python train.py --num_hidden_layers=21 --hidden_size=256 --num_attention_heads=4 --num_key_value_heads=4 --head_dim=64 --intermediate_size=704 --vocab_size=4453 --hidden_act="swiglu" --norm="rmsnorm" --norm_place="pre" --norm_eps=1e-05 --positions="rope" --rope_theta=10000.0 --rope_fraction=1.0 --qk_norm=false --attn_scale=0.125 --bias="none" --tie_word_embeddings=false --parallel_block=false --init="trunc" --init_std_qkv=0.0239 --init_std_o=0.0 --init_std_up=0.0239 --init_std_down=0.0 --optimizer="muon_variant" --learning_rate=0.0117 --beta1=0.95 --weight_decay=0.022 --lr_head=0.00668 --max_grad_norm=1.0 --warmup_steps=200 --schedule="wsd" --decay_fraction=0.898 --decay_shape="sqrt" --final_lr_fraction=0.0 --batch_tokens=131072 --max_seq_len=1024 --doc_mask=true --z_loss=1e-05 --train_tokens=553800000 --max_steps=4226 --dataset="wikipedia_en"
MLP neurons of a small language model. Each row is named by its layer, matrix (gate and up: input weights; down: output weights) and neuron, and shows model dimensions 16-207. Each number is 500 + 50 x the weight over its row's rms, rounded and kept within 0 to 999. Numbers have three digits each. A neuron's up and down rows have the sign that makes its largest values positive.
After each neuron's rows, "fires on" lists the tokens most often at its 100 highest values on Wikipedia text that the model never trained on; "fires in" lists the words (lower case) most often at its 100 highest values on Wikipedia text that the model never trained on. A number after a token or word is its count.

L15.gate422:473461538442457482531490536568523478486537525571521447580459418432472466552545545460562506520568479448519581607442577503403391513427571482516551591520479460443431554456541510523500585496446453513500530519452460479573396432470495522366466481501496522533541495536452524584563447548489430572444475609495482559563482497415514490423544537538447550442528561501552478470574445503410511560483430540438454457443509564530530544477494467489449520375457578444468565550448444429559459464413475499546564464480505477502473478382472492428472498372522507482628495475474451500466435587547491579
L15.up422:481475570442531457445484575470449451479571503454504549478354520516438486534480482413514549514516431524448525492447475475458458394388554466525482519544515494566410445561542456533416498525539503471477454477496510417471564529591494489470465552455474482463492521426491470491580521489510431423544517377475421504475387434442450541534615505440463431516497524465597430560480541495446531435447557466475625502573427483504649553556526520447534534524508543462519493533517528503472571551417492485466564551542476514477469424571448521527559440532424526398496603470362450566489370473516471405
L15.down422:474480487462468519496507526520390415471545476460390477581536548550479509560577465460538459488539363441428483545472426584464546524572539493531507509576470450534575462461509502556492503473514507540556518502495439513513437615424531515494545432560474548511519519430471489468479474430545527446526567552511539500488505422463487493536455441518464616497517492454493513429452519488537523472497498446470488551479526506473509449594464571588538562584502458532455592500488440513439502466511511497418472438443508449575498510520490459451518589548498572582450494499510467508534535406572413505
fires on: " the" 64, "1" 7
fires in: "the" 61

L2.gate435:510470435499619487537617487463472491456552398540528441459488492527578459456464422427466511425556455497491459435496514531473507484496502577406536497512468428493513458578524411512472505531477491536589490411564419444448550518625485407509567506473496550523507560438563425612497502409518451587528438515436544479497552563539516480489492536486548466474534477514544434515585509438444420567527522495471495511513575516480582440464533426534513558503451414608533577475466574457554414508621479446557538583520448433478550567581489506514591429546478575535511541497428421512460504516450497620
L2.up435:482450504460533457408518462456467547487511454580528478424470404599531489476540396394515492539533425472478482469493518559467476442480445513477508509450423400520458486583577481521522455434480520570521562477500469522531538505557476426521526465499463562608504535450524455605497540477559437541614428556470491427423580539493423451461486528450578456462563496431527431540468493473547491583450525453518588580525546524498548558530516447482517515517501374606558523434456589508560518542591433492478484590480438424515542623566502488513596454559506515531427490535472487533472549513464421586
L2.down435:490515481504472462481518397411532565505416503559526531540512502568558496529597461355519491518506446501488467503526458586478505512463442504510456480410421392529413527513534560459474431477557450578516523476497430575552558466572476474518449439474499564567484508485453438555543492481478401397507392490453552459472520537530459509470478466462517396442539575410500483528385462425530561561548517493483596507563571481505491538551528460508538468408513435554485504423466507465626532546547533496482444495474514491516526617532502458517536472530439431478485480454474588461501584530527502530
fires on: " along" 19, " air" 12, " what" 12, " cover" 10, "at" 8
fires in: "along" 14, "what" 11, "air" 8, "together" 7, "than" 7, "cover" 6

L4.gate277:500434508544475420488508412572513432429517483479440571505437505498500511474483417523555459471542508522552445477535514530520544522444447481500478517471419499501485416424531397495486552485571431449536550470563466483508517558502509511502508517459517562553540477545522552472407448407492467454515596502495550482447529514439562455579422575472506500449569450512455532406456486525476365490494487452463415463465475457524579351579472466475505510524483466459582491575416518551436431533549534512474539510337521525448520501579415599554501492503490583588457622481543460582414528542496524515
L4.up277:495504490366512499387454454548516379513442584517482481480421453532545460497507517485465488478475510485448437484485498570448525483495428445464416496507531533523429486435551419528466523498465489500557494487497496547434499500454512554518441494501477538503609502408428515550496471573419392444503489514550515512470443481528589495412546414443443498569584634479488503519430507591531402485551502612534534527523537486508499496528530440381436490416501566396532577535445408456499476574474554550510419452380429532494484510514485540360427517504470596500539466494531458484487583473522509554
L4.down277:472425447473473519499478490530465476490493475539485551493419471466531451440442428503469464462526578493480400535543587514411439519435469484523486473486423503483472501534508524476514514523484456449554445492589512565473549515531462612604425541475493541478564558475488529533447455566541421415538487500425462531417500507466592453477509457431381497488540598507496472439503462527559414549556429549602564520526484523533503519496590537488380514431500510460520500533474534420452491502534463582483403408449526508551504564550457531373524511555489548495494512463548443561560532520562488452
fires on: " by" 72, " From" 11, " By" 7, "rom" 6
fires in: "by" 77, "from" 17

L4.gate185:535536419478515505476480503482470497468511571442528521467510488487530455465539484571497488537470537512487533498614452556541495548557504585472482446490466506624538505435683542546445480447465512508563521483464384417505521457464427530432470580434470548608434532486493643510548507506507469552493512424525534484444533532558507472504520480535459459456612460536617550502502392518486547465476532648461404534457478567477349500459529428439417454545570449428534502517459490510496461447555519590512551546516512448514505526445549543457436477577533482433498549521536413472545483405458507546
L4.up185:540552458414487491565400554521526569481463521470474510496489411447523565430516477591475530543447543539495574538553482403466543508510479539448515505500486549523563563455516527527415576520518497464562462503473516456461468490507569464482394531512550455514511428540472552501463514535492536451416452401421440476469562520424506494448430468483488478501519472514586573474476466508460468491432567438533426548464526454514481460499472419507510410530598464433494557499466506527470458486612544671565549416497522500559493504483461530553565469463445467447538512468532396532504493605441491567
L4.down185:554615529472457478558434530396544524525573592495551551457471508454500528466418567498468538554487516473537597592534580459491525486481527546440560529474455514531524508558475506547463508558461507496564486517556579469487471449498520494467470508522538539529564402460575459539485520495511466473449548492358508439524383481463464492509382502535445516513537409467629608501538516513502522447534476541489415487474573489520423484444464469547511526483564461439515661502449523469518445445533516554516481503514513492472405556575467543514514468480521412511508445488523484435460511522508463528
fires on: " took" 21, " sett" 14, " taken" 11, " came" 9, " brought" 8, " know" 7
fires in: "took" 21, "taken" 11, "came" 9, "brought" 8, "settlement" 7

L12.gate333:487438537491572465521492515490554446586493554468540472447505535448488480550490429501544504417578465475499496542509584441585502461493575500408537510550518447489441440571468453499530492505461482477540530498471528532566510472459441562548455555575454532603613417534547510484552497511507592606498547517517561555443433444447579528556479562538436465482454498506475535521485508474488499511511475441570494598529436491633470498445456489503528492495507501474483437501491536545499471594554498437448413607504486495545393502550509467498543474477504561489519526473510525520521512519488485563
L12.up333:508348506568565511472585479469449511474583529564482522433431567469482534520443558468471423491533458598532437508463512454560450437472495512505472561474529496520463502502459544516477558493470599424561424449439503466519507411528443447480584537543482531454558549508491557455443417524507499495499492404458485430440529551480522519561564555621469390521536482549473405560439530499485508581505506432516452447508602442579556475487614554494458535581482386530471514559483506519500496538455440479505496439536522490479471544558409474645536503453464522525513519421417457500554493444419563416
L12.down333:503477548484472502600542497505443542468509477423530472493489400551619488459590469528404585552499523474442506398506460584431536556545428527475441516496521497557545486478485506478405422548548536431499587541565519469458567581473542543519566448443530486565522521506477462507503474536504424525424514534544481519536444544426377416532465429457521508485498539460370487530475426435395497492542545495494508522475569516542492422554475529496605543395500548440515522544542450462435535494505580515464488496499509495459542416423491503503521488501636481483546611555542501528439509478614443558
fires on: " of" 30, " after" 7, " that" 7, "os" 5, " where" 4
fires in: "of" 30, "after" 7, "that" 7, "where" 6

L10.gate500:473511551518531478459539386512517459580611498514517431532511506546500496527550517511549646485543483465494545523547479484535516355566462520517557427487459435499523528478506432437471471499548402593524487476461450535452443484504514497474505490466476508537606550511401470495468483525563478461474486537426553539471468462516557569476586441496466538551519491458573481549516447554533512436369573495466494533405547540504561485548428562461504510439478589489433490533423451511547563612532431447519469518505553486524380502488549486449502449479511577548517385561516457453484518513474461368
L10.up500:456486439430544466535546388472562490534542604558500500470565506514522507486579509482514438553575384500465556559460525461525408432518449520490593517514468518534552538554514549549551449538501530567504503474527584531479520505456527538486445559579452518500514522491490578508526451517590494459409564463512562501481582399547514514542518468494444505574561446490539562648463511518446598482507451524503504472490508514561522431550422461482576591468443473523494495475443407548567512612471512435450520453425575477600486478504553521405540504433446515473477401513480538442406540510474436400
L10.down500:473481452567484535465582480492503535611534548521497479589463551475548541457491475599488462531510540458447518519485455566462360489484530469462527479436497466561483547445473470491502495645548511567505526550584484555535460538438463525587531469537433519532470422485482516543464523603542481511447465513570513511435523450438521431484534484518445507415462493528505522436555574531480548500544560542521473495433479530532472599523528543494569507537524510629462502471404456480506534485490473464472590527398491444573544440457427517538595482503530494463472426371585534476557470522541407488
fires on: " and" 89, " or" 6
fires in: "and" 89, "or" 6

L2.gate67:484508504487525525544545429453459463501450565451499439556503535440548421518554553550496469466513553469588413452529494613554481543543435380501443428533473453501453448594553565524516565435438523488465488437522528481526463568503448459509496497497540617539526527427502545476545464537492458453546438511557443550386508470562545511457496537574493526511553455384515490420486585441497452460465459467547576485468442455401483475546422563537493505531464596493494445545425470551419513506507514483499448462496504406500468462465494500519469508489528484634475455474497572534451486603589558558
L2.up67:485532498461552459561470487448543522451514534473589419545419492453499445466511525482525467525494497493666478508568547546559592519439402532504469475468520518416476400510579511513484606541467532512489569423544545544404500499551481466522490471438523561467529565401484494501466513527482523443469442492532497577441478492564497545447537406437496532505496531428462449472384510499497407481564508436483499510465518519388532429552444547465497498465428531480570459553452417528473481441556550505552446475492513458519534430484559539568478659481472482486582566564479520534433507515516497565
L2.down67:444445427605575488566448555565533460501418475436485474497553484556575535526454591458549493512468494504536457545574411528402565524434449503529490430482519504529433402510439447535519567513478431483491510475613489545477587514499510517570529502436520548429510437482437503388492504393501522489479566598465479494464425469486471491435466503451446503556560538482509539457421569540567443450533491523554469525405346506524558525501514437503478515461535488492523390432516506550489495479471540443495491496499509479567598521453516480589476611589470619515493605461533467564500502461489485441
fires on: "rom" 39, " At" 23, " From" 14, " born" 5, "At" 4
fires in: "from" 28, "at" 19, "attila" 5, "born" 5

L5.gate221:572541477422610549538463576382510535439544603525441477537522566584434582533574446449509583538483470479530506520466499493453513511572434493448495526480530475555576517569488521566440508520495544467524557423443523473496471524483470490523509501472473503463525529479396450513583557516465468591560505434548543529402450506481618524509524555535555465559466424432417466615435583464417427568489491568469479431501489493508511528481512522544527453475414581551482469621509565583544424484498448558604515570505539565521515418466618499563594503408412558442484514561457453506487438463482635471
L5.up221:490519479475508491513457511501524562556499555446404438492485553572586549381567505501514511459461479455560474548504498493487502556602441482474586460538532467503588576504550483491532527457573550562554573466418501388502532516511487503583510546409512509583486539440526410468547486584478522547512434484532534482405483430591560570519422562488532469496394435393430457568457535530536377542520507590494433528542452489542479509605498525515514449462445583509555477584474560567527445589505520552555560539508498551554485462503605547471565410496477486537487468470453465493456461461562591369
L5.down221:527542498535441550469526458413518522512500503496506464453442531550472536490457595444491504545516451510572554458516520466422377527529360490516520505524460512486477524469581522507451474485586401491542481477488473459462537499537519501550519514339481456653464424346498418445511558544460549487468522454524490506521517537509556455469436507529573415523392536425415445468497489520534413555504408486427540567576435470501559603544498489466476470449408435574538553521441501493509535521505514488442564505516519625518505443537576394499482543471564467520488516444428495425445458459496571469
fires on: " east" 15, " west" 15, "west" 14, "ern" 12, " southern" 8, " Northern" 7
fires in: "western" 16, "west" 13, "northern" 12, "southern" 10, "eastern" 10, "east" 9

L4.gate640:559523515496484450542497623449596512441547536548532440484499462487536491478461584497586472305528511563458495471479542463606500532468450469525385559553480522477561521440547513413547475439518486536550452485597534469481485452505552524531477426422477561461430574532471576488567457506445538433470651496488448435553491534566483431592424496548525426541478425489528502435468477543513537510484473526496455485475503484500494661454501532491567519542502475589499482502573430565397525522510496441504492505512484415524497547503460478545565520565556569431570481506506436473444493520537473464
L4.up640:464519476533486491424440478491478500453536530443461489541465478561546473514492536491498467509354539495444436503428391541528447533463483438493553481491547451524505475507549515452506487434493507432504551527474491430465475517379510543563466518537551494489549532489513415552466435530592512471559499590586544583469491499521509596463632582401446532389486550484514466547487500505489495439469512505592513521536555513559480453593465487558484369456542546531457562503509429466444464537583509417512520464531437424539444448557467516535418464415442420558487549389556555552510526452534501538
L4.down640:484538488532501505604494568465520621409459550457517434483541494484491406518497507507610446454448492550494444582523497570488513533523453423585406518502443512505547541463544532418516433492513545496599500595534525478455457537517439611612526477474497519417501547426406496549598435549577507509533595543531516495474507571452484455510497406530570469565502490452582497462515471518502532501494489446497516574493493422499481553486502463538520524541551334612532496565563453526504507541518524467595426508541418460543514435534509583467498549476490500465581534518503424540536529503434488512
fires on: " also" 48, " She" 19, " she" 14, " He" 9, "She" 5, " They" 5
fires in: "also" 48, "she" 35, "he" 9, "they" 5

L4.gate453:402488443447468451531464505484583481511560466462464514548492419483460405498454547434460554396440568525534414506476484596506548503561546552495498510405542359579553527455540479515506504448506473400487543443535490483474463496499391612537588461475498543461431526529555539520450554604506377539447572530539505540471441461508528573524530588492591532399514473525556467539490458506545441528518544593556481574409468604517472583526499480567518543542466530617558562540512557549476481518541494489536560477494558363400422544533517502452492479482420442506536578510562452588417530479462453572
L4.up453:443552502574466483436530538514532565461521464482581432538400437511483524523481603438449492507390557521448504403506453614530561457573561530482486568481580446512520523456540542478554519421505449490486544495546485509445496485500442547528495492443508495388556500491668462515508504504576387415529537526505511622517449498415526558549552576476502489408529459488567468534522470509502486505574531486438547561444438503544485585607516511580590570504452433605543574490538586481446500566521528482533505487554463552478467569564511478521499527526475492576557545506488472523445571480497464577
L4.down453:539471573566544520515561528530395520425455470511595454511529546518541584558464481537419523528530540499432521458504484511538410521482454454507452517549517510419522445510438533518454465497491545585568455547461485510499500555487528477540484517499430458537583490460576472565490527506585565386538488498530542492506503427431521543584561515457460477577430494426539490446479544605465526512500444457475598517565484400507499491547495417483552515576508393485459465544526498521453514540450507484510462522561448593496601519468452471526536548466544553607524406387370543505551610515554565523
fires on: " also" 28, " They" 11, " later" 8, " have" 7
fires in: "also" 28, "they" 15, "later" 8, "have" 7, "his" 4

L13.gate350:489484507436569462517459579463577484523534640569508608537439528505488432462582469442536497580581507480574530528525499549551515508454527497509553420506438572490462622487542533575460556481374504501459518489511513508462509549478332550610478446543509460518513507454528524511499591506511515486496499520500557494498520485415511510504464527497444429418574588527494502517433381527552394564513489572617464486506508474377486567466531501485535515403527448466545437499521451523550541503571467402516524423483482564416516474404578481574568531462430487432492463416581482516481499439505474562
L13.up350:592533460506463496482499529473544562524537474556465513549613496463546497510469575478494514484494468445423464554504496448398535460512610447501565427515388489526521525433404520494527463432516508509430501513594469519447440531476509455459510541499513504466453586449416522539528488467459524622417437511563467468554430603554501457551501440520460436374518494434502536537490383543474469587481481391547524460515516577577515545528510593580415584597483503515443454488502475506539352511485448504457508500485557492563520533494569544477516544507510422422591527463476435392523415477486519540
L13.down350:472599466557638513566478631510524520562559453575484521519496483611514551527474481527522516455462457431504454551563407493481508516434556453511560436528551543445522533480486525538562417489501571478471441582548490489524488518535489500463490464537504528482565493425500527554550509504512459558541529437486559438462534518503526497447547449520477504464493443587572487443528478562473592495478530447510476542546515539531494615517495488443517413470555532508524633457424470479459502534550558456500484507516498506546511449517540515549426562398544400590589478624591475552540500468519446546
fires on: " is" 43, " and" 17, " was" 16, " are" 9, " or" 7
fires in: "is" 42, "and" 17, "was" 15, "are" 9, "or" 6

L10.gate167:561438504464531498473551602496508497442363493556583551507520457485489507610454432512509540515492455450630518401504539485558585504439442495457444454569500436501540457407508496454568531581502500474544493604511470472586501407476434555553549586524430493438570483436488431413467447423557482414546519519499428469472465526460598598454508473500471465458631595575492562475520519440443571618623457436572385493519578475560550533486500522494517500570442537480520498501519453578467549447398524522487516482540514492504477493498462461529536510441481484470481455554496495489552432563593544513
L10.up167:506412521367498521514485451498462566383467506523483584493414509467487513543425391481538537522566490461602489419469426455497529527474404494475528470537493434525540436453460504514500510600608480454529521519522469435475512418551546510464570523479455568489521502453474514460492472491483504537533389434507435520483453608524525497456484506597547519430440508542486491490565508470563537597546550359574430509509435484437495452478462498513519519470474505499507508435502508559508546436410534597516493430575586612492559650472483515528432534519489487414498452455538523495600390486501508527
L10.down167:517499507542498458441477501486547450614537484480473485526500514526534563550526458484544594536447676418580434581454448487480558452504495503427504454528431685517540587505528520505522492516489497553482530508422489494485523507478539554514477502510538562513477572477505493533564488523528506516510519486601514458412574529547538466439503459457502516439459506416498490460495545469505532431559581460452477401451509469584504488482459550473517520476480485479545476623434539415517486438478506545528606438510603473477510535471506437551468629505456428441539483478558516458518515577483429582
fires on: " the" 44, " medal" 11, " Bronze" 7, "en" 7, " UTC" 5
fires in: "the" 44, "medal" 11, "bronze" 7, "scenes" 6, "utc" 5

L16.gate588:497448507509524516418576518459506461553499559497568484504475477538518602511504498544526496535441476470482535486606566525503500510457448581554564498486564382512498479558535504523499486535479439447533602544560524475478437497523477429499545527645481481501551531493470439525446544340498524533510485490571532493481506415530508454515495506483560561405557394475539520425466524487500447553478417533431518369419551446444514417583493487489463530527473480448527406497479451479504547441487531605569597510470478545509503538415510626366495490487429477463488415549504514518424547541510446477
L16.up588:574531570535583442530543520547484525409501503434547605465411466565537471534574537532531477516593567520609445536511443413525486452438440493537492564564494452397635509554461462509447598515512531475585523495542546477565556524442505470464502477513523498451509484402468528505527484475409443459513395526600466504477517488472552449582576500523519533491549509580519476515506551509525532411428385498565597535399503402368490524577517621567480531538417489424467371510485523525471500493470491532503511462503469530467513530488523532544470478508425496493542490530441502538497517476547468504
L16.down588:529483454562549498471503416506498561529492575460455531539542487445525390563542477475439596495570481502507451444516511443448474496454491534580557510491504364556480390475521588473434564404486508621482564582391452543497517460480494513459433519442495587537576536589520498432474432475520503523484526542579497508508485448474592582495567517509510480503417546567551448542430472565611453523514503452493578511519613516515562467518512419521519499577568505505538494450483527575455475412452439511581617463577459475503463499515491463540501519491435393595458554487409499455477503579558492533
fires on: " the" 69, " j" 6, "un" 4
fires in: "the" 69

L10.gate137:455469478474423485392513515429504500513457536517500541431532615459536528501437514491519519522490427451494555558496463476456475537469536536494593518520526462442516468546506498512572540550498549515479507548474604490454437544454514596487365581452430514506503544467426519445458478470632495499558462477477523479446487464460439407467564570475524508588421496554557473501482431473436449490332503549463466484442437440449437491485494511497604500436559521526504498488519530535463501523484576513537546543529505549451370484541540500590483525416415470456543500515407528476457506468497431448
L10.up137:485493442579520464430485537521497456502457447584479560573539524434544525523493525521496577440467493570541587433485449431573523465527606569521450434478455512554605553549488473550510518420481524479443525549475495530577512517490574503555463431522541409457521597484521478554470481469528488525532386504485570419531565476416560594530527501342475523484511536550570641475491521523480488527576520474509531474397497493486522597549433475526518492472461473472508540563590532614467529496505493519483521521428378524503499488457494606493448434526554520492503474465502469405476481599544488514
L10.down137:459494494470524554522525454533478422451530570552479473477438501509557424590570521568394468427532490448475562401495514463504441563459511421504510505501512413504544523496529483450506566499546443530534434520436479560478512486429613498428560476485490486477559550613477450570585432469545483517512530472572532520447482513560456649495523550509491510508510521471420511507477495460568550483532417385471486591555519518607410499568583469509512480459511535420537455391528518515462640461498550459558462466517561516534484467399499460423438491560501570520501459474516611463489554534554513541
fires on: "'s" 26, " its" 19, " the" 14, "p" 9, " show" 6
fires in: "s" 26, "its" 20, "the" 14, "warped" 9, "show" 6

L2.gate358:595468587490475541560637546476591524493503498581491447464518557524508462566396569511464356524495551487471455507577545419554382476469330460480496467466462495606460419470474503508534503564518484619520434478520481446451436479507517462525492464526472518526482490516560537552511486468370408534535468487467438536438546516512468546546483490523564458435475507500446425469569498544494477546534483490517494437449466480537532583537539484440487435496543470532453553544467483538506518516505440488475432453510516355407409488528625467414498515442466445526520545460430496470463439417485502408
L2.up358:589455519439522495539625570489576434493577442489495422521515537492510591594468575541511386527501605469541600550530565460539428510352380454571512468468469498554497483337439525525555478496575526575439498440514543306534450495460511518470458480539485552519450447472461550490504461444414509566418473548472413510462522557457483576574509472534567426454448493521516514534478471534558503564447520483528455459523413479484546564515537569476514510422474426507473538511487565492454485519528503469486458448549529446502471429584542580544536492432480507506555496514445493494532489497499564387
L2.down358:485481480404524587504490502523563423503523401430506484583509511477468622505544563570496489563535479407485598501428487567590514518391537438529484533533444537505535508402451529526523485417543494478508419502521520439473495541499557543521501481463483575527392524459440475445502497455578558563389467547505495438448522567419480500453507517586440508531458443458555496572468551451569528519523581505564500582608513511523515523545493590477510531414501564511477555541466526414531493539549574495498573493500516545530525511522480504575576535541531509504483370520503515502557515554584495386
fires on: " World" 23, " Grand" 18, " Em" 15, " Pan" 10, " sem" 8, " European" 7
fires in: "world" 23, "grand" 14, "european" 7, "panama" 6

L16.gate405:460448510536512619493557461425513529527485497490456527567460451443513531452535539469538464413577491450512484523457537559516494479451513503497402577479533566393614548531575577475426486504516401545463482466523466541516386487509485448530444460471506391390427580499516604587504469495585480572513488541433519595592468474533508582544477448499499473569545471484503543512528549587543497486488524626387480560544521535469420546526447469494491504391486449525584559477433413547408493576508492496533500495522443602577463519446516386446473553511504605601516507512573478513490464471543550481
L16.up405:568585494589598506557502571437491533476520428462522542669544542552570424546587514424491596486474478493459540524429418420496546501489512465582512496552504509477646535452441511452418475426487490473513514521484354535572531441501544524500460476532565528504490506497461616499537505539424509451500584512553436459493574575461439529478504402537486501525423532474550535536516506425450428538528526482477507435565531507526514517533502435541415547589441452439474429537555511504545495514504413444454483436468474513507529461513611558443515524354517617527521540495524497459532502530461548532
L16.down405:511445490497438514487550439564457528510512526497484501405484430423477523596479449536511491530554531383545543491430433519544454522462471510423483430435487531377387501530531588459527520544465553579468502617555511449474420494447462498403554564444572467589544474501555519503578527480432471542482474474552483521538409468504480410468483465612524547405543576529539533440474552514537527533498456519476558397531509549495417561384527545494524506472523500664525526530385519516442453462472586528486535491468517540396486499523508423416426467541509591542519531539502459592484488553507493427
fires on: " is" 25, " has" 18, " was" 8, " he" 4
fires in: "is" 25, "has" 18, "was" 8

L11.gate597:365557514454428486549516482480510541567586434453454475477526410444450499627441519433522522437559442499486472446494578473458452519475475549489527528510478481507437464460508568596473474435529452479563464522489545533534599499489601487444506503520520541485551420433503547562542490469479454524501488441515494570490475449463434530515516389539595397494577499453405460458425498454405518499456457469585567560514537507538534440557596510449514459525577529473585420526586571568534376564624502480523490478421514463585517543484499407519451411545507573442528502429455488501456591411515513548
L11.up597:497432497530593494499488570406431510502578493484494477552472515462496487526423490510496556463545458510398467456408484487492527484533577505532510474477344561599420480519465570476561440442546602510623466507471522638582438571493486550568478519489503435364567456533478520540518505539533514516492524568436451576461515483493502514472472522547454463554483464559533462485431463447529530522535439396506451437608474440503529533516524569410509428522520485448509454522488503518455470555515569507503498461513587476504427467534534521540540522551504461576512461581511531521579614533566517493
L11.down597:481452465591524505517548451534475390465497468486492504492522496426495531408507605526442500474441444524461510468525610533452516537558517501483469462457621479511462527434524579488498437606511433465474473401503540573532608489531469562427467536460499481499517462520489451513535450571432488476553502487446518514410472540459533486557466546496511427428488484504528519542433560497449527493530549587509533474551524521543368528456471476418498494522500512451443480441446535419523577459441447560485394528589463515600548467570525529561501531500410407429557474589545447524588455471523501531
fires on: " of" 48, " for" 16, " that" 14
fires in: "of" 48, "for" 16, "that" 14

L3.gate176:548558495480507527602462554445542510441516506518483507495552417377519402567499466468521455538440486407535510541468455449486472536513413497516574499442481455471507472472561457525406536531456438425492412533530388478467464554523548517502522419439475497569481419450480439412529396530434497555535521488491564574550555441505457468393537431475483480547541441455469495465503506509525494475482485528507481532458621534524504459408521530464572443508509490453523503507499502556510476487415556541490472441619461474608492420591492483461509456486504512497512443567491495527406556520523498368
L3.up176:422501513472407487557464514552487500586526479544525579521531451441455469557472476420456414473451562434587488533497516427446431589483438443548538500462429528505530375516603535430480505522476450421500518559506435514440502614613506480454575511449519568535500468452539523463607419452448561498567551434517490474505382492475578474493524463498491412444453438411464456494457488528504493464510480573541471538526558464509405447484461475593543460557462557553419527564531409492533368571526476568527575447499494478520469450555504472444572560527501519522519468498527468487425541470448476417
L3.down176:443548513509440521513535502569522555574469534533494530583442512527436480487534532464514530478523522470502534475505562498465471493502454452487487462464450594492475459558563547458458518453513460474508523485490438487521475582561482439441521512458487586441502534457435495483533476447462470512531491515495447464479405511482555478578495535593534407411468464439425487571513552585514483561537434530447416528544493445445466479619416473606504468533390513569396583555512437455514416538602510571513566542444518573449530508564549498505527567536572600498471433469529595432516538531416513519
fires on: " east" 15, "west" 15, " west" 14, " south" 13, " north" 12, " Mount" 6
fires in: "southwest" 14, "east" 9, "west" 9, "north" 9, "western" 6, "mountain" 6

L4.gate502:507541528476556520530496470457463533535447501542357446514577471539493511453439472488467506468483540502542423556514435572449544536507461559493459476438517491590529412533505528519585526426475475506442544489563445482481428508465445506479490476510556559526475508505540542563548520493493512573570407518455534515479466540490573459484461485555473540379542477358515541482575516505407471514498588640512428573441471467538515493525542509440486462598466518574505419488479509494457544537557501538438511590493420528556583509534512551460552535501534494570520540524599455491465513560488555537
L4.up502:621619509426559482568464526513572478491501455496499434591586501492509394604506504591493537379492526514616493503447492506460547594424501588451443536447501542563517534509524450446465588435565559477408557446562514504470507550527476390561550503499553489500533529479451552506565480508506501612501420535527539520480508462384534534445484531489419575508575515514526525504511528437450569535487466621492448508530543434457527542483461419503502465554502444580507525506475382512472527488536540476452565576445539505560521493481521535519521508523459527577550551514509438555485455545505635477
L4.down502:518542375469523443505461545470475471492414466572525449514579515448559456536553530580447606439483465585607475525439406556501546447535427589477446497480527516504456580524489530455353526500545501395498512429591474501497497524507443413550492465417576487446509449523467630497554516482470445569393540543550565477516490527383466437477466471488455549498497471469482554507476502508450534501550446555523446557488439423534509532568460448537421532575537427463608410532474505463524465454604542491552490608510485436460526509450532433496491582524515479558520569453493513518502510468532544489
fires on: " to" 27, " At" 12, " From" 11, "ed" 5, "ile" 5
fires in: "to" 27, "at" 12, "from" 11, "visited" 4, "meanwhile" 4

L4.gate111:493585525503544533504490443542543468521443495544444498385534428580595562480554567471534551471536452508444548541514530442489413398521432508542467462549501437533454530487422454451495458484520545491498553525436541457565495537377521465487507490377505436501491500478569533432487481491559482428480578410456467405530533477558604467467503436519487535526466534486437534537518409536511534576422632447539404470459510460526424501551460621490546531468550501497506484399593524553601453479567466515514550453629507512477569487530538469432511465519492527445602518554514511475525522456430458551
L4.up111:488527535532550563515500497467525542385478453484515502489530497422541471376513490624525437444524612525575483471446501505544500545463576573432414444543434547522470390450542511501430594474501489460496497406483528458487479467556520544487482570517527527482539461493549593476426400529493498467522530483512417429534471523507576433450471465428541483571496529523530463542456532473522455533492528483476499522432539363528489446593464516514432476434420651530531460438525488430520450454511468483542473486566498558468506611594538532476467593502470491509552518499524458584490549462449598402
L4.down111:452520580500507572496490408496500501499489464493447497486514475467532440399511490446419473469602523504432449464379484455566451410572501557498483435531459524515426503528443449460478463493490423533551543537485470493456482514490498558518551614494515499502500453460536477462516419595472461420422515440444532561485407480583529469441404455524498502548522485462543454579539520501520533514424559452465469566440523395507505482572518568510556623353566570550556536470569539546571504485556541515440547391541504454429546492536565525436509426481467503546529520513448488436546506443486513459
fires on: " after" 52, " before" 26, "After" 13, " until" 6
fires in: "after" 63, "before" 26, "until" 6

L12.gate675:543502525596545479468487456470533530444539475437464556396533479555550486428404539440550464425592486543476516497528501419534457482475470530552484494567466532547417489461460451557543548586559425594522552504577573471461456554495527541474459428468441445485507547479491483508404431520533493517534545520427523558560575568424639543485413396435452435620538437597488531579459499386481474423516415489500526549479583580501424525523563574541470445462539462599468488465539466541512480479554493509475439470561446538550500528498510584478562477445465542495449475503387467471467484572559511452
L12.up675:445493624559513499499460418549465477434387559519547488458390528548533577432438511578528447536471466472517522360516524483441524461475558445461454469508528511531562441458548549589545518570428481589521531465512514488592537532514540526505507402503544530547456426538431399393494532600468444619496598507480474541504505533612519443487497416502415514543609484462451533551529506475563463483563428532454457562462512578410486387487487511531476491555575585584471504545428507450521565433469474495473529446462510542482556545532527546465537518523482489496512525490531498468467524437538554403
L12.down675:590516532463494521472507488489526487473528551480459448511484508432507464408507439487478535542504536519558498583539493531543556552501480488491578546467542490513542498473461462419441464556500515487501471572518524554455439590552431508490477478538455445454469503439613562455438537563666541457542495500433488514560526613424466436494536514417510464568469520474496520467572478486537441445459452465483583442555534431512541479576509534488433533360445426525570588508566484524547514536538447542427496524420481486427425468504470497501400526449549546550454468508539499473471549531497441474
fires on: " after" 26, " to" 18, " before" 16, "-m" 5, " while" 5
fires in: "after" 26, "to" 18, "before" 16, "while" 5